Weights of a small GPT-style language model, trained from scratch on English Wikipedia.
Size: MLP 448 GeGLU, 5.59M parameters.
Architecture: RMSNorm before each block, rotary positions, untied embeddings.
Training: a variant of Adam for these matrices, 339M tokens.
MLP neurons of a small language model. Each row is named by its layer, matrix (gate and up: input weights) and neuron, and shows model dimensions 0-159. Each number is 500 + 50 x the weight over its row's rms, rounded and kept within 0 to 999. Numbers have three digits each. A neuron's up and down rows have the sign that makes its largest values positive.
After each neuron's rows, "fires on" lists the tokens most often at its 100 highest values on Wikipedia text that the model never trained on.

L4.gate285:467475481531412502452578496466526471526520495501477494464465559448512454489534430472439440496433494456563501597513537594505609542456397515558417493518518443479490458481534450560573462538500501515561548481604505586487477540541538519474473450482522442523485530553531397504597462463427482527500501536535536409559485502524551567562534516459484522564495392519512452504407520487416578317469486435473572432549485454481498437599372556496480543583466504500445467453527468583505496452461497
L4.up285:467559479478464529527496538492498534474595461546422548479566444522489451486525494466530563469485417483510544461577418563446454452417521482467410563499495418539484488535483398530385437558462495506497510564544488462502510591484492496520525449529483478503541501510482478560596493612576502418577516439545480403484498423481527496408462503550457543566472528518425462468496435443368460449479513584476475469508500460512530486527498484492481515542555489465410478587472337425616449513603547
fires on: "ly", " also", "on", " later", "0"

L4.gate317:557453550510501447479547582559453456535600511502424519480465523593563495543544500474537510535542407497641469577440498527472520466526382490554516440382425515453515496479478443485439479478416451454489532489418522490509591499481534508473501481499583467568517479455480517417462479446441407451401366558487406465515439552491463569585500517526459518541469515595553474472556467480500544543583442557569427524521590465468481467407450589435472513515488553539501515438484521512490525464506531
L4.up317:473450472581480542494455496407540628522537534507487515452581556515573503530537495526607546557525460487455468485550476488526538571565464453495417454458487515579594503556549443482543487565492477487520505449588459605490533509540526475517512530511557569509522527423470525528510510475436559488516406429531408534519462593462567576607437438405515594454509490398507566492521477456537528507545561449527457579546559448481571460453440517514484479486524613528512417504543567506536400526494399
fires on: " the", " at", " between", " from"

L4.gate306:526527491512557467408490526521494444436487560443541455516608540501485537489517445541469520451558445526493545495506406566432497546491517502505551426484573553475510536477496518583566513476491533556547471464436497488517544481475575456621526530577595502523541605482578530464532440490511456454455488571562550525492519575562513381486552475479523595426634510494545496518571512422399547392422410481480477530426515514515510445476535465417519530576420473449565460479600558505463543449532560
L4.up306:580398409448477468511515525466545486556471521531517537516456559505457507552533543565517579450456451544483500375511478500525528465512545562557546456480531487480426491530468543623550531415504493518625528419541445508472566494527629512498467457536476511573486468486468428534466555500394485465440504532604498518552476440455475425534517425480480620471508508501514545492482496563569574390437461428508439586406468497527475449516408604485451495520490544441494425533534555563502481472578534
fires on: ")", " (", " code", " arr", " career", " date"

L6.gate197:468502483419451439477505470463454499471548558459562466513453465413503421527587395509438491439375595452498452393533517482478523413464483484414452455471474517607536523549566496435519413607531445448469574533473525539508451468464462451544476494528552520623532502539580551566480533454506470544504509524474509507557569541562590467573466457571447492508474508507453488489464457484490470482586383499455483491412503527447450510460491547443572521559551468488442496395516588561560450564473469
L6.up197:412478498438543565491502448492480434449455508486555365512469424494475475480539524539469470451464576562435486486461544507555477585485508529504588546498531510514490597501516561516573574432572442526492448506533506590613400502456493391438460509624515622479474529452447519465397553538425517530498504452482441526513551455455421424477526487524550551450470568617450413596472519510548457550458551513582512477476514456540493556386520457472483542513549493506528489470519425506567525484516464
fires on: ".", "s", " |", "na"

L4.gate18:435550454471532428488531478488599492583551526544566464436541526428529504476608474487511475512531533538493536553498484511514543496485603417481545459405449548485447533519459589599651487554443473559549505461563504437546522458607485575486500499517507455515594473539549511467515432512504514488545551585560443476443470503476474520467581511470508568498544502479542518450533506512486543415459566483611369543538524480532506515523533566528565557543384382499499462546544432536425462476502405
L4.up18:495544401511498580475483476548476465443478477478429481483518534486562615386496483456515446473577415524559446493549519430432465498539464588420582411394474474595503497497541501447519502483382529523527406406474444523596484541498479546545546467394463487492563498548496496480521564558483531453491481454435574535457425558499600500473570572566437445526555525510516509470434464494460381541481514405436566508510506509569468489527539437490466465427615471473502472530453543545509506502460496
fires on: ")", "”"

L4.gate352:612575545515573464485522464530461497449435417484498516554499566522505616549584469489506516529456480487493489410493487448473514555443442388510564494456532567597430487459545551463520470407551576503477490454504525483496493482551553581527502490580543501621532535430562533483504495469499486500364454541561491619487437502516429523480558474468464552501579509483448540430526473540472500436511428648453482536538493519538486565461569528456523531518395470501454436531564468480440560417432549
L4.up352:505557495527539485587464510474491597474526516539479507458451505482447516591565485476587463489521570494519479497563546529486521472474502422460500550598541557536564503562489511548527455494480535430521472479585495479473595614548512482488612467507594568534442564504531515633551503479581454573486506436507470480494450486573509443475505516414547556521466500610427452455495558425513501397509430393416442403474453566427515453480576514523471493475519530482592540469472383464400514473462498
fires on: " the", " a", " do", " no"

L4.gate206:525521487529434579522500402546463546519460479428462538466593559464425505501436452669461429483588503502442478484534524587526559404486536510523387524529519526513565485467510554545479419529514492547453456455554565464473519527535566491506538480496576543514543446500439538513462540525421509537462416556574441484488517522452519486556494459596533616427510490421540454538615511528523502458465515537521434509489534534559544637519522581501457391520442556542464491432479551500578563466541493
L4.up206:446343407415521505501538453524525497554465522470515602487566475492584579460437523542528466484561459505493514444459509447452460483567492522685550528590540416563489472546545562455464466550574442435466467494433540465533466471516477503494515413467469523448519499447499367549523553452475518467388509538538464375455537462561492521507512507511497441523532544502430494466514515489534503376566498565525472597544529510466496462436451552510517592461533491442559496423488553471470519504500563
fires on: " |", " (", "  ", " Ne", "-", " Cha"

L6.gate85:502478454493441494555472524527509529559482543418510568481421560503444498561428498542510474403536536487430495371531468427520404529509561464402504519491617512526594525470420497468596500468538434381411451571537450444535471548471496447404523422476487529453444457450442455475497461572455517488517452523519514517510470506537568406506522487512540487519459424470521492458527476524451499450536453483418404521506411576513469440509564561377596568524531467511583481540529516553489535569426535
L6.up85:561410550547516588450445491526519534494386566479511434498470534453553448574507483516509485413552526442504497548499453509503417485463539520526443558521487531516504474594433372499466545500580561510535498384476465554470451538519517550547479453440462521442507535517555496469520522399525574436474435552474535487596534455497548452442500461464475643493536471470447521475577584557430592453540536449502485520346476468434569563555380471464500433478511557515551458542496485508515439555514500
fires on: "-", "th", "–", " |", " 1"

L4.gate123:431511594535525497498471498552492460457451487485488455499454621466524566453545528583582412489529535509530537551441391516502487487465562496502609560444467515487329549485571538541572563418561475468464552558469508475444386420520615527508468462427481441580558494549575491465446510501561500474381536540574541546483508466429571497476551465489465457481470467549510483488500531500458430579489476536426486395539550500561534569506497518490550408505497500519578524421520503492427513499469490
L4.up123:482533517460437504523536461413442599476576556467523484473445463528468505555465551456461620506497572434489556502489474451483573585535529462471549490519467487485545575526511486540523612438542457463579535487478457539571564505551574564474394349500426548562374431421527492517552522436465553484511565520611523425607538445446536489457444488496500487532408482518467496488546579481493470485497454449432457448470503525506551464514443470459495522491434612469453500495467469542522524603571489
fires on: " on", "  ", " his", " made", " an", " in"

L4.gate4:461497504464441558478535495575458465518535497562610528470538408469495433450542465456510473523548510554515475491534432551483562459548408448491587460466515558616495469503502533590481550530460489476476553493414493519622490525554508477458499606597535574518497513543519517434462431523450526472537409598479550464462463495473416461464536499504487500486385462550489440533501540503412531553433507551544449497568557535516435383436504565461517457466490483536449532541586448409510570476409375
L4.up4:446487491462551507453424502564424438461540499522508467467499486501531458414538442430573527445495530528510476471423453424466515565474517508496558528366519548508501500469474464556533477554399522461467519467485524600541528473591512590512594503541623455516497456583558447518483426530415510588577490575483504471423410472473452357440526550420523502475514457481452506477539562515417455534508404465460459462538500567422365517539540430488579525477470446484534460461506560482528530492437465
fires on: "a", "field", "co", "uki", "i"

L3.gate318:392489480537419521456411521600425524509554465512408463526646520463475546471470497527497438524460521489572485544452533481521502537456573535526522540419466527546470505486559490477582533441464562537437428473564397583558478497501505533569456414474486505498525532494524517524474581461423569427442425521408537538482492543452479538587529393577354503461486501504492446504439481533467451539456504502550435511449534472536545488498426526422545465525583514499602422516548518489542455462423419
L3.up318:462514441471492543519460495556405533509427480557497459590538416511397573563460522498501597498437515577579525619473440474511594495598482597464535513460503477526533422608403506492498531496391548503457515512471510527533539551509477496468561464494510554482493562425534465489442553450504557543487523464370515554483496499453426486457511500462473467504470479465525512523450522409527482524431421446572524530500568493435543589508434472483486548445585530396564550442494416481509519514362524
fires on: "s", " Votes", " votes", " kg", "es"

L6.gate219:468547392515564436549498542510558511499520513530421483525439522384500488431569552449631503499478482559554493481446516497500511555450421494468563454523436550429495516457578424486501566453519486520419530471503613487437469633467473443475388490562542530577574493523506473569517493530479493575426481504441498570515491539412488494429506590510571529463543456566479495493566552433526639599496511467519486559515604541466498519431551509496452463553522471585482538434558529545446476514488475
L6.up219:445576530480523521532442501488442523518470408463435461501529485481483436481451534521530448613518499522434479440438563468531519412456465535449515475564508483501525427631467522481531413514485498397537463375473434515558498514400569514474511504551530368591508490638477451495463470479533543548578473504474485460453472451534516498478489548536421590530633577532512517481469441440575557552410454465487436522505545496484504445492575516553491428530532527532495502478519426527545584510418410
fires on: "pp", "dr", "f", "ff", "ad", "ill"

L4.gate380:431521525486535529429503540622475560454488507507418581350498517360410479618589463487538411565517523484568501449509541446482444538413538499551551539540491544486463454473570467527516521501476543496566413497422466409635476450433562517548467442508605554560461468482586486562533480478472513524486486435523561577473440493519530521448506497505488490463556496479462518500451468455526428479518446533462547481492577489537523550421455478402533463455534491510495484468542493421435578555546459
L4.up380:513498579550529504460486504539515459469481435518449428429404437424543510538476471498445444495457543451546465567408578598548507483529635508567517563491475561496502504517468545557518497515588431492532472499508420427482489359460420581493463534471531554490488510489554472510550499490516531559484561548503507421577469491503523456501606569560541382520532408434382498449429564515464460430552453571505522501587531534454518544533539472443526517570397530524480513436542447454479551576474536
fires on: "8", "9", "6", "4", "5", "7"